MLP neurons of a small language model. Each row is named by its layer, matrix (up: input weights) and neuron, and shows model dimensions 0-159. Each number is 500 + 50 x the weight over its row's rms, rounded and kept within 0 to 999. Numbers have three digits each.
After each neuron's rows, "fires after" lists the tokens most often just before its 100 highest values on Wikipedia text that the model never trained on.

L3.up160:526450576528550454547503565594523453652461453491482611554483478429479574517474538452487509495412561446452489481468442509479430607417546613496555501458440468463506544497537525534536462515462513516628524481502518535535497532568560548431448525507445418459554520478527498438436485414504532428443543572464484494452551469426488525539559439425473506437442547511463500509504511531572494525564420472491397564485535447543490509487552454424530507572536510415502487453454605565465540487390487
fires after: " t", " D", " d", " T", " "

L3.up363:522440554446502561508524483570494555530421582415501477517453443465436456582447483613577494566463608493484484476595524447490531520462552471482539514613503519460512519501533531502428475575551442447491463503533640529478458504548488452591505514500626481465527420583554574459467440573457408496488445433448464483571455474420555509583436496484491386535448496577517423471513530494493526506482571532497559467483485498516467543442566477582375467503497464542543479490512478455462483418504538
fires after: "y", "ig", "f", "g", "b", "h"

L3.up99:495463557461570529493501492477624515567591471524501538458546406477386593453459453436539463550442520431520569564489477448477618411505517536534487472492425430426580495533584457588550497556457405532494518499554565495529535430446423527542482584590502455577530446517499489421522446488460451458487442487484532488456509518561595470504510497450471373472470540505545484502470566487455550486571497528421493440567507494518461563435481582402476527506498516441487455558539451484577433534460501
fires after: " ", "i", "-"

L3.up96:540518473508484497483605464406515575465523334434566470458553463468515488506588585420477504370503504493516531437565443455538474510422501442588391543454440511529503485462543436519530528504526486495576506475542470506598595499534582504555534527421430537581539555520463524426519610547486459543485482490474487550444485446533527449490584514463421572426443558551503555521450464539556473484403485593479471462542507505498567565504481444524536507451513530511464447527417394476469515501517469
fires after: "n", "un", "e", "m", "re"

L3.up587:589515516529525542529550529496474459509550499575517481480508443604524459465536522453494491549598503468558445454521525557399484489475523480485422543514470467491464511495538593658621440589459480495535527575465427430510477371516554431504461516552458416519464490472477622491593536550488507536539479396502555532540437469475449544489492451475493508485557420503525531464470420440393537392440517479494436532495580385598562496479505504471503495514550534521488445499474560464477537518532411
fires after: "–", " I", "un", " ", " D", "oc"

L3.up539:549532519475564599500557433476492484562432486608459421573506528530503594559459442515470512467512562475560446428644488500420558474481520507435541513526427465498423466575534609575590573439494503586485527533464543432491516532470545517505512471419387473544484533514462498417429459496378509535429436538533571483627465488482480520500573485450512487495447470542532486471432458452498508495523535487513580457532461516538429435504516534502461491552441492431464502459553465470599492446415562
fires after: "f", "il", "t", "or", "om", "et"

L3.up564:552479562572546599471511392464504487538539388469436451530478496569504480498523472515546383547574534575450515493431533493509541495481560419488505449564500442524553544479453545488440600523520573570579577513520545492477438515532433430544462465490594506451551453533551513491510589500509430483495535569414580533417515559516465476533532578508454449433469490402405357547481488562501435514501521567478460546437516478398513561454527581478495441510441544503440506426548500475541525487451487
fires after: ".", "x", "ver", "t", " s", ","

L3.up134:552469485467535431474529543389506457503500460497458532606428558493544446549509533428486433494470616562474466560518495531464528568468493470514468515559424526487471488539452476559518487414570492434569484496526532447367505513498553505469525561439400515527472479534532540464573529411540387521515498521474497478391553462512452482590533513525438529552538630438493550477519604356538489503442535589562562463573518451465546556519469518531544474391470530491566432509511477465536474426495534
fires after: " f", " l", " F", "r"

L3.up288:489388459511481500562519346580388525498523507503500573515480560398468367572583525465411446484484558486553510453562411489608477570489471515540475451518476520595526509514561545496481474541514546487528499621438423553403560548493451613538513561534523407519518516466460515425521534485535521523445579523537430527492548477520536455456494472573471526480537473463443431538536532506444478499554534575478421498493486470521501540468487460524384474457557566534533476517492516494606530458441504
fires after: " or", " an", "o", " H", " M"

L3.up111:450502558596577430519571495554608511491485503558481533456426521510574490463489559444436558560555511445577560457438484477515465621409513519465411554438475468574476471493492508517443491491414408527398467510531548481457456536518498546459496463543455660458447442488450539572538588512478503605506538499551461495503403475479519470507419459434475425459411510563519507488516539507498492557477538500517547501506497459441491550540472525427505353485488439513406496526535476574483557470572447
fires after: "c", "ol", " st", "h"

L3.up594:559446449486457533505494469503425492599560442509519568524546538542530441442520531564480473436525530435585537394552534472523485486425496434481429508489536456427520471480500519462569500470564538495561512435572473462466482461553513527458422482588524448589489489595477503523480451521471436482539602526579487396549515465587484521436608467524415524441476522462495607415513520509477441471485430496485464468539517520606480491413623535585538461586455453453558505504538499546518591565514401
fires after: "w", "o", "e", "n", "ly", "ue"

L3.up474:571585431525489500416471462576499508465450487496498542448552535471463543552509500461443505527465484529484476551436456514538483537459590521508539627534528500528432416540493545499405411437498487429502517447366475479575519473540462513567489504552557459580502455482522491490537409525527481402582515529585463434500566507484479506542520510559623482550442481432420529605551517433521515487585385609479551450452458527548379486529430485536469515464460551428459513501520516476533554462548421
fires after: "i", " m", "a", "o", " S"

L3.up498:523523562528505578565474539516524462468505465575392444473514623488480471469544538484439471519510493581415447546461431496555497580500548501529528475415612511456441426519489514460505524456510454600446557553464499516497530484482524476521489594515463488432517467523484542512539450469516600492492526540459447548437515529534464480460444533512325498535443510477522553544467560489606537464517578507581559602423484476473574412490486398498422443369549498489547484498489557520527421558431448
fires after: "p", " m", "c", "igh", "ver"

L3.up250:509475536525471593470550477464488475517550502514556444556478572541506544454485458590520489498564539530514441390590501507516475440491504430576569472551500471534424480520475480575480538471414510517358548540414524493517516466501540518483442611492444581458502525449461506540542619511415579531438470504540491569439449558520516525556406458419474581510460521564535532482564406517453478423477534563512611491471537515518559413436429476485517423490477515499425414456465450478573514495615479
fires after: "on", "p", " n", "en"

L3.up446:457459497517463491499559450479502536648541556622548536469488460486468429503457519552503468438504547561574516499535498509543498519468543557546471485523513571437516457535479534633439609527484525491601430481522511430534494504571558513566475487531517439464433451480519412411554486438508509537435499554474523518576463468542604562438518425492469457542491555477508399500416562525573577551530461474411430490459496367486437576517484459541470475492499419421441565485492470451503582567468524
fires after: " ", " I", "x", " an", " A", "ut"

L3.up176:408519573544532518544454476528505485419519511472484457619605503469553589462492433482556494434460519489406498571499430502442500576451429549469489538449558519379518544475605506596529443434513467549515547520443546572510473462482540471428445573642502455608594512482475493482627532515546505467461534482455432449591484494507465619455471532493466444495464483504480512510588591506532590539464555490509446509485493484510542534457514453491544536556447469522546498442451587455469492507442495
fires after: "p", "m", "oc", "c", " c", "im"

L3.up580:450461568444454495452517431516511477521465526505557458438568490458523517449457452586507462513539547466473513494451516360545598452441467615494458453472486456455537530504544459606572578535415542507582488506444503591566514514519531448496481507457486451631573471478518519385559482504650531501398499556572500491473496436403463507446507489503624510480482534485534516427485535476585488508478555421424550579463539458479485492477446473524403485473499534393526460570508513523493525470514525
fires after: " ", "r", "it"

L3.up246:495502396481351509472478518497537571458423497421532415459515517508435442481478461547569543375478579508541470528504500521518510466537487513538473512484511499535555545506565462448521512483443562460537522511504453484536495516465560515613523437554507524378512494539495513395544518464516466535593492562578559603374538485468447461490705504482525472516385548484505502464467528492484480573508475556400515450515535503560480568507543459507511590457492546569461467447560416510472544474496464
fires after: "e", "o", "y", "ay", "ri"

L3.up334:410466392480550532477507452501502467555471467507510571502437427511582599559414464571479526526533441482483499485516431570483559570449535482539524507653547537530473469528569568495489576464510535525569505490493480480486473518326458513450491543509596508467509524536569594450470499471518550506583480521477530544462550464539508500504467559395515539555514503484516486524458552616512507516553424553461519442453521533433452549456570436469476445433398499603522504519564586524503430487466391
fires after: " s", "'", "H", "\n", " The", "."

L3.up72:475539461501434551443532512458483488418523424428482486506540487538546507425534554495514489446405445530596523504443460479519494597511494518577528489413539455493575453367500523527391563556526428538522570525448457468609566469489518438467576441409538500442504539467475501431507638491533615551479528466677509436505519481526564534555561468519524430489467522550450516523463496531431478466567450471568532484432529506493502458534500510507465503551419590480516421540506533553451468469554518
fires after: " se", "o", "e", " t", " de", " T"

L3.up476:471508502467416560418506625502490586496578470453558460356516454584472400497413603537477577444532543478543547453495484498494404522508587528433488474521526496487555525537561442496591508497442486493546506489576421425523444567485551547500478542525424475517489558602520572465495485555503497533546528481415451422536522530460431535544586467524534447550489503481488464423449498480483415481530475498513550552433497624518492574448477487433569589499400497474577475501562530472543531477547485
fires after: "e", " Un", "ir", "o"

L3.up416:509475586514446467596474426507436540454556440474475453456483495529430507495562612413472466520504471512537414530412492487500443527505549539564545546471464473539563484501593417547461503525548530461483517577509446513454450442472533492600493474538516518475551399587506462442530616464492541578471622515565397507531535544602576541506509536610478471474469460471486536512520463548484471497572586483492430595401547454503467529469486499563499458384504613527410461516487507472511509496462451
fires after: "an", " an", "e", " le", " or", "in"

L3.up120:542454513446554505468557578495540453413464554504524562505511578403537417441581527469463599553533472537556511498446525518544436450474402546469494360535527451524477565504487463518474464497531454551472506450443473469556463527484505468551439514484529568556548536460394588471498554468475536505594575517531464428454579484524442510561521536492481514532438554515508488527492460543509393446455566499492483497664457584515484518467557400550414497475464478490465539523510493379489491490643467
fires after: "e", "ic", "ol", "t", "et"

L3.up80:447584525531465545418547438471406442412580478545606516515591585478559497493537540491452504529512517423449524497461549444529531422444544464473442519476459442574448450458512549574514491490482549511555499515523518470431436552475537448452599553591439479522557476497484519421407593569513520453487567539549577430478604557535565492517553433497490490614555510466504534495521451444503573436439527437470478585366508469503461574474470452467521584510477486475541427463487488516523494512492409
fires after: "r", "in", "or", "est", "et", "o"

L3.up127:601489427519487511582518472484560511473518503394572473489541503399550491513595490562500613539516467474400370523531513564494528515457456466483477568532485497540416512577472520493491553546474561593481533470422456547379521474445546496445541521462525486582381449498426549575449538621513588453528488548557543575464443464562487521473508502508437502496532539470549410495460450464533578537553443538469556577524486509488482516401468494536459482415468410523489491503486389466525538486501519
fires after: "b", "at", "o", "ar", "ri", "r"

L3.up140:514459572548510623551590541453471495554496526439478584429487498481444516526385451504395541468490588541507561501583474425550605555494443510470514435463555557529512517573471470527549473477435463518522447612454571490440503481483555552438468523405479555515478428436484522511499442476500441582544446422572515490497461436558461550556513586549467540523469461444539418493424423510462585506622450479519428439539445507546553543534509490479548453547461478489550490565452497453463462433557466
fires after: " b", " f", " w", " F"

L3.up24:502475449485484514507450449488547534453463551549473404463495506487469507536447549455462558572513545429527509531487507493555534556474549497488487489429496455543447539574436504468466492587519543616438576545435574466649448405548388473494513437474500562489513442562549450576573392514556511452457490535582494503554499477525551519481483491501537409475530557560544471353584458440518535531517413503498544519519549574520522588457386459444392506507578532518493444464552568458510508552502486
fires after: "t", "b", "c", "f", "99"

L3.up257:562458540481480478495500495400517510461562453496517467478607497532499536440478424564470484550623471493480470423461488452507537555529434476472503490456415471582498565628516538552555560492597506444607462478472597474566572449491478374458425471507513573568533377492533443482531535523505578482544476476574528448431486528534494468489458560492515526515458545587491494547555438560484512541458406490516525484532529505448566476508532548509451480568476467348486450441496526511523383436509563
fires after: " n", "\n", " T", " V", "ov", "ec"

L3.up541:515456619453578507528592486475565497428468573482607486463482547456524435473486468547500642480513565490484377571457463399477432483560427515557430506430536456475474446501427533518448456529482487585579419495496449479482443545553536498507504504487521486551553475424520450572468517541501525584443534577408481437495476464483517427512461562549431378489486531531467520516498576547511539564516460524429496519535529451571483541609605492596502477463526494475467537441493443501471425567510520
fires after: "g", " for", "it", "en", " G", " g"

L3.up126:466523498541488432532493554470478490475458470496527405565497517604545443545626515537481472555492523458429571482503435439404578543421437475590472457414436483572386549551549479535508514606585550569490477537494538549496567485506509478492507461397495540496443497551451527531472479545478496543380532514467542521462523457522470549559465530556406470564490502508499401394546481452534479605501505448391463582557481510507547487478478444489505504480627464452463466502496532467500450473609440
fires after: "in", "il", "ol", "f", "t", "u"

L3.up49:536528482491477518496548558490472380520574468623511516575478493489518422450503519539513462560488582462401448606519593482446500462491505499576450500483532403611444551442452450594455568502619552479549492543597456487427480428397523504463485492659509426524522510423551487380437493547447546561535477444493409532466557486486524554546469486502488488516505459517508491454518531468431493480462507512504504515488529447386533618460563470446537487473539534496544502529493491519468527516536568
fires after: "n", " f", " ", " E", " I"

L3.up427:510591578516516518440521452399486447512545496504448481526482474558483534495580519568538494463558445552556431487545572513499540517516530495530493528435448465563493385418490542502538461508463533414546598535559464463558443396475488402492470435521494506466482548591467523478499542607561497560520534461543558595540522438540431610405494468472461488367458520464484436541464493623489468480525499508566424519442572443580494547552502535478494486522402420534510481532457478544489383533542481
fires after: " s", " S", " t", " p", ",", " T"

L3.up601:452540428484620469471545477543555476541540379436608442555493547495585522445461451481500538512473502562521406442483574514506464519489601579512464564447512441469497484488622466434473500456431510471523487482484431498531563498455521465462518485503557537528405405483488521555590470548465579455597469561465584487498511431424411518520449514461439404461573628497491449479452572494511400520520471478526586607478450468552503433538526536527522493500544548490478522517465502523570468504513430
fires after: " s", " S", "S", "it"

L3.up98:451440586524511558424490470515479508398576475472545524503498507403503567487464524526526434547516476460491493486602474470547486567509461499459556484554518507503475532673450444530558393557566515451507501557483542543452555558460528544526555528492518595530578487516513521536430529480435586488370551462428473534468541478608481534505473610416514502417508591548394432512538560513440491532462496417440529459530474459505478449525497486504427489496531540528448436480423563454447428420548477
fires after: " v", "v", " V", "ov", "in"

L3.up190:554452487536504543448517458469506567449596517376569445559577546523471534479459533449505513485448479541438486465484516465478425488470508473536600374575510485455495549497523425474466540510550496523528478537569546481451466416478492430470580510488591470600529543474363414539483577599451637520553505506442466472473529511584538526477469447595488510470568543481543456524366489503454501499454547576518479498475501482431457479470537560594474558547465497552525449412498583475478491439532543
fires after: "=", "o", "ar", "2", "ov", "op"

L3.up301:470534411444409484547430432531452525486471446580564561475463479509463463509468520490602490491431478478524471467551471421490497486500476529549498462471467539531534399524541467526460608463434478449538571636539487499448495524479519501538445513506456620422571512499535488454460467505489476548527475489564417515566579474519468438530505431461448486489535529551464653467373577524534677496501485480594472494470416468543518526494475513515507566476543573533459464527590500555467444489431434
fires after: " a", " A", "en", "A", "e"

L3.up175:548507489536497464430589512590587555489420430504511493469465476348493535562560562521553504518512510560460419456527542552480468414413481501469525462452428516469477481618468557466501500586601505504486458414488490422519509448511511535582527568522529531599408496471482612504474525538574512564459500516580450508464492405554476440491508474536457486422473448568492492526413528474530472574530496483503389520554480481485516478649462494567479490522471418520542605485446483488475432517456461
fires after: "ol", "h", "g", " k", "ar", "t"

L3.up55:503509485485509489384495557502550533523547533510459545439543560462478445524480422560497455553493468562433497509444504468493474592499510442478453566501471505519527612485438444505509515460430600490530440506442564382510552454483523461492436510499465467482542553515417516491493471412524494480453449523584473416499586493479579395507437502453538539533524584514558497413523487453520469485435436587508642452602489490490518567481527538465474492453428490461544452512565490636427459370582564
fires after: "i", " E", "qu", " H", " th", "e"

L3.up196:462559536488566409472447475425526505483521512497508485515547473482441484512580557471618610436466705344399461525570499527568536614507437564484497511465431472524480458503552496432497548451488538494493460536537461494455485416516510497465428576544437551496555547508499537512466508506508438468491603529535510451526495498593461407544509514489479505538507471498529459438470554547476559560546534524486466556458447543421536612505430525405519496490495466499524527509583555533495468464398490
fires after: " Al", "b", " al", " a", " A"

L3.up615:513547428498497462506511467663511522493562494480520353483390455562509481602527464557573476464589520466497471524535476545507499444512501540527526624554477545517446494506565556504459554505455457454464386503474459514511484510543549502523521530432490495423489582527458545482475411593469526458514505505505435569556510486470448424468516405488533429532453404502589436542473475581484471606434439595425411532590492471530430542475468531532418555518444472527495498450445497505502543484518571
fires after: "y", " the", "h", "i", "og"

L3.up372:415469441512483468433557517616575664538482430540559484536517548511477580529483563473495459520542400560400426447438503540503602490503441478517543540471522540443483576468548499447476412459408495500522455456507513474410526502501493566502460557515457544496468601581540592514524596422480520457504525514514391428573510490534490402453471516492466551475497456457467548470534486525472510506549426576478461535456552456417579538516510530461487520506472428542509426498518520572409592493471456
fires after: " H", "h", "e", " h", "l"

L3.up149:530430472477526492531461465511581485533448555461537440572459512407472500487511463494564524519490534505569518639456506450562592493479445554578552488423452412544504452546373484439536545513609531482553508522568419444600468412474528452511507509533547561544452579482480458466468491524480502495552500513574546456512551554494517471496458488460553467488507418482459486502518457548571490453516466493457569534531510489456368538380621514515431428444505591619548485471552512429453455477522560
fires after: "t", "ation", "id", "p", " to", "e"

L3.up321:498603452509509434532507551574567461447485437455528551459494452475504513516450506456517547474554524591417570492520438488549454616539470542454477455518495607482540537485408425467535529468437485497571429539505530425497540421456618514487483514517445507510428446506498444470492492528426475557332565536553515428494503459528549552543443486414459545583456535508550523526445418469535530454484480598547509496474441497501487461517512529529608500505554521466486420440586357445496445479434506
fires after: " G", "f", " f", "g", " F", " I"

L3.up344:590553504644631526522547582477510551520387498507447467545500523506530516442476480542481530531566482500436417462494499433531553551551460500493467483427542501405483499467518513600586516538593565622513453518462468525475461448506547484458353496575537499505594538521467491435459480506625500471502517448475457460472405472531528527517495473525518407567543522460564448466563503459451517523565406458495514473524458532440500461529426452451481449414520470381452511583541500490544510532467475
fires after: "c", "il", "ity", "t", "ion", "in"

L3.up419:500517504488480552496554561432550484576502471531458561496617433496457527405527531435529519517472513482450500514504606531556442537522547427508551529539486481448458432495511449555524515523469499520548453559476487545561630476445568410481513387518424340494465434521505500411558513530518489562463505472559578420527493435607432577434525452527526532505546487491529544424498547481424496402490488496479486461470599432504452477536513569502438480381478443400562470576460483542454464501495534
fires after: " ", " f", " Ch", " ch", " F", "p"

L3.up392:444579463556606531523623475554469522524525482470509511497439599406540436498550516610531473480439530534541478548510587545541504401469496496529478530434537469486444502440526452469449487564387444512536455484474500555540410476519475503497481505500534397493484543547485515496589460557381531578411512486509535526532554527503564470526413403474536556430482493587474482489406575565453481481423532459532440563580484556465591569525499535548415511423449470483551386477470499543483511496520489
fires after: " ", "m", " P"

L3.up614:471498449459473563508548505544608459425461482476481465602512456475448508476576522516586447468462395447459387506518430541503547448459470476498443499526512434503408512531599557446366547585415444428578449504432481468508480542448599470612428456502557481482513430504459584521485539417518529556567487490511463531530543495560554482542511484520594501528466514524412503425517596524495491485501454524579615473412525521501552505515513580502475537522490602450481452547496512455521523447562507
fires after: "un", "S", "ou", "i", " s", "o"

L3.up328:452443533500469553411436487449547581483532561559581495572556492432490565536445528562429478514487515437468475523588483507474464505507501504474486606515418485525430553498470494475568477508485552468529430535478472553536587456440514525571471395473543452533429545483448496587383466426495522577444455533458536577555486581550476497542596492440474420508596469489453497448513442489446353550469407510469517498525454450612473533501570526547526507492462491559432538465509483523505409475611483
fires after: " in", " n", "it", "et", "an", "or"

L3.up218:499362511511438487542570462442612549523489413506521573578539483542537470601527559527482430597538537481544575412534544474474539431492467502431455428522497462573448506449450501490484519445508542456509526541526481436520532479521513418523470513527524609566507570474429499410456609569495516540512470467527491539462510507432543454467562424464422567488491515479493581537525496570495579439442490445449600466478591458425438518463487452447547506570431576465467459426538418487434529473526438
fires after: " is", "on", "n", "en", "l", "e"

L3.up113:542514527479542497502520508614515445547472515426491446411469325419547461465491546488533596541508547503488446465509509420546467532481475492550491517431524460486501467557525504452483525475448485506548468522558584478455506449518425498472479491526537387503505474495573571590468526531429504552555520581516522568406508389568446529570463546386531405535503570438502543508485424578506485590392505519534449456478502425561495445538505464526463540637521479533497524558501583483491524538535597
fires after: " t", " T", " G", " J", " g"

L3.up505:443631528496516562388581596502459545488446468436519492411614566612467465485514522538464502560520474513505590489495442429476486450401480473538493562528457470394559497532564582501573435597487469434502562527521594437502454482424544567497469537499433543525527544481489542509490517518515492443480560542545366513503486529425494471504585464518533504528517523457543519595440519491487520454512476522475479496574419581611474441520523493525504495466518383499436468535512434509517555415480452
fires after: "e", " he", "o", "a"

L3.up313:407492482453507480449524451558453575515489505532442622554563472486569485492566490467405373510562476590543417504490451425431542528504495445478490488538477519548456569520529563571557530495373513527566421496485501421478509496530501424539397533439411488531510495507574511521472469499507432488479493456551526521499449531499506559507515478554473462557532482446527633541460508560513485540434476524572572577567400491534526545485474570486456535474404494507531506634470435610556531421474465
fires after: "w", " H", "ew", "W", " W", " w"

L3.up182:496537567408485586477507669484461517493552621508542424557403551483490500427489565491485517589465488506577456465504439511527458540509412421448485449440482533478568469598414523478467514433413463491437498492407582491531469513597457534558566504490511476476412543521501553432455518531494590462463462584560512477520467489540488467470479509537436546442474515450409528485508523493537432620491480522511462452496539469508555465511555450623518492561495598509489501476511542474589464469445421
fires after: "ric", "an", "im", "ur", "th", "ou"

L3.up413:469523530455526492531615445496488530515550570478537485542449497411430462589496438510507630439475633560371441579486415495563552524493528440463519521439477491475529441500530487481532592512507516522488417456391455507471467521438561555464477510541503518410548480407477517530448457501535450449534428563500470524491461533448497470507555568568481425556558406442465437522572536586515550526472447563450508464557484441524513576613517602466476601487507480510452468470546550538484517453472488
fires after: ".", " a", " A", "h"

L3.up278:550499520490523501455510508551441550427480537528564529550488531425512498500532512543482538466508529567407432533498541561462436484469580518520389467408529597536448483504501466622495522549445499548519527480498461489466515554553518536529417569527431502544381585527449499329548527428481543481384550549453541502575524525421536504471495421465486434428514493496483473507547423449403511479606487553529440558524512474557511492454467568535464515521450523483585452530412530642533514482454509
fires after: " C", " E", " P", " "

L3.up58:467552520541564506475501468515471474534507475451443552569499551478576471490545501551410484488394521634575532551456372453483550508449559460460491453436520506601479534469426533464582540499491561437569499529450521461501504458584440479521373570517537597467493460516484493509475552471498517515462468557552529545523559409456419550455549497544470588422500470483476546560467544448500450619448491404489483490476494517485542478573446488578528542460465564420537481366507513529433488414504426
fires after: "p", "m", "t", "w", " w"

L3.up44:492474445550420502522509426547422509573476446467581552523480422511504490515571518374425486546473523517527512504497489538568431506415488564486474544442626507451485595502538360581518578413542475505505479589434454522547493512579535468560451531498537506462635541442520473563462532470503487558518514472472481424499536477374487501467432517508467492472523500444567485507506610572565599536525454513362421434461527476528465481450525464523540448553516479496479467490552407491512472540513463
fires after: "ent", "en", "n", "ical", "an", "re"

L3.up374:424613452533489523497504567446498470631494580538415450592538620431549529551493507525539531533512543518482595581525511513500483521451511489517530471471444562518507442586467504408521520515501520457577458443490548539475557451457434463480522521478572497381468494511511454572560593468526504540443558515481586482545442477455388605584493529474484475468507506423456503435417561491413455515433526447535611522457465612507509410482473530487497489516447521503546447494518528520513448384481485
fires after: " t", " T", " d", " s", " S", " St"

L3.up23:614500538530448472487483468530498469490478517473408558519484506540579446449480492579556449562538544539466541566424542466573542517469335480440453521551498513522456576512589426486504550583539419573489470550494540450446549462530500528449426485543543509480519502480483516464586472532405472529431362424484504537447594478545545531453494443385606470422465440518529455434514521488555599474520459528514484384559514582516581497532480423528490456523480513520443439465489470510530479552535499
fires after: " m", "m", "p", "ry", " M"

L3.up612:502529499530491499570497505522518483550594535584444458439497580517495366462561538540539481526492440531593516462445462588513418485442430545504438535453520517458523398568450429549456473520426436547571547593512506510495495465487453474543516533499511564537461583534485459523486494550392497544485513507622476474466557488422530480465419500571459461517554492470506486450405460564538611522487545442470344418556529598504492516539523461534466493532547404518558471500377489513542556461494497
fires after: " m", "m", " M", "iv", "M"

L3.up562:563559505499516453529493460448561473442516509509514520484464522481516380432552480509540541471541556561376486527414462545469544572477483464556442532514420443552548498599466446561494482532531543552506598460523474618375471425554525551379482535601553510568500495582518522526540465499466523482436508530518468424512509447402556436536473523503500426457564565490428500485582537481454509475447490632512486488465565466463478482520450478476516526461438515480387486454556464465534563387545567
fires after: " I", "i", " F", " f", " A", "g"

L3.up248:472593575588439496489467477416403403466414448472514473402530562615475539480449511516500475494528509483538512512575523512552483550484479498494529483444540515433549457563532512581525531506501478469557508447384505410492506546532480503528580472539470501438467532562430626548401595482467487557502459420472538504498598623536410570581535496519487518460490490495515517525486516516583496492490517497536501490427498459475357503505592467429483471492445454593457410552531531505489475425526424
fires after: "oc", "or", "ap", "m", "em", "ac"

L3.up441:601431575453485573505503612482455559432499566532486534424470589436474551546454496500537534435462479502468507538487476510484418635524436539542448458506522636498454463531528422489453488492561524502466504550556539449450473488490489481532517501497565512494499534522572518608509471599479497494412479564491522541539486539523452478469578433461410442440428591497413426403564553526481447566609569493539502462452457488483527480531439432537565478509535445487484557522487475405371535485508505
fires after: "en", " g", "ur", " G", "an", "g"

L3.up42:549553506400539494524539543485592549482463430502523500509504535470591468474544551525464462551436429456555552523459559520585459501448406502557495479454473474535436498428520500380431568499473496521535597424518448433474483424542456486536487518430435580504493572422530513489557519455535638499566541578522513473539521457525508433540467538414562467440517581454560512498509475491498455431471417523444528436468411544425496516479496491500502457506559540582408444531535532565596486532559363
fires after: " to", "e", "t", "ou", " o", " le"

L3.up320:595631509525551586488544471486581422593431467511478532497457549462494489529487462482522515448467563561437441427560490473622561531492514531546423503470501529504560453444602519525519506555506568617534431532508488459486480475540476496401605445446431420509570512593451483499540582563408452529504534535493487429517478434460503458489544485479423485537598487513484409462395454502477489446566456418570511486491425611515474513545462506459511552487456521535524565483435535497467490421491479
fires after: " a", " A", "u", " f", " F"

L3.up194:543544542461469510525568528519423469508477515506498551462527504439470439588497547455483609491563592522396455520519489490467514462502532480507517513548527474487498434466505456512579589438545565406528557548521424539405561502438479569509505531529394526564471530454530477522567429531524432485699489460415478440510589491556547407478569485572530487482509470535461550554522419521438577511471468558465561499501522507499540432563586432423494476395456450470532393502514476449454494460483517
fires after: " f", " w", " F", " H", " R", "en"

L3.up210:420504523580521520578549451489519488536557464471408665522522470468449479470403471496485619485524553599368464509438510418473482541520394509537546496519561517494430511438496430438561448478452463564466543529584452466480515484494512507502482515484535451449502393417446517506591513581516524486551523563527521539401444489538537529496553473449467455517546459456511461493503537511440533637548472455543571522473504589528507526531444572473526524539519389501544488515385499521457533422468483
fires after: " w", " g", " b", " l", " f", " re"

L3.up330:372477525514536570478469460549434506544451454556427544581485437507570441443521552456466491549540438591471513541520522472511440476463473457549446516499562449429517480514573551484565509508619493490434467550520515523484484506485478493451482578403424525444453564534555516469527582446512491494481473537445465466527381496413494569500660554509504497441573522549506492480459480496503604427466586492462395501561576487489534616520506418500557418578578530465520515514429466551563531499525518
fires after: "d", " be", "n", "ear", "re"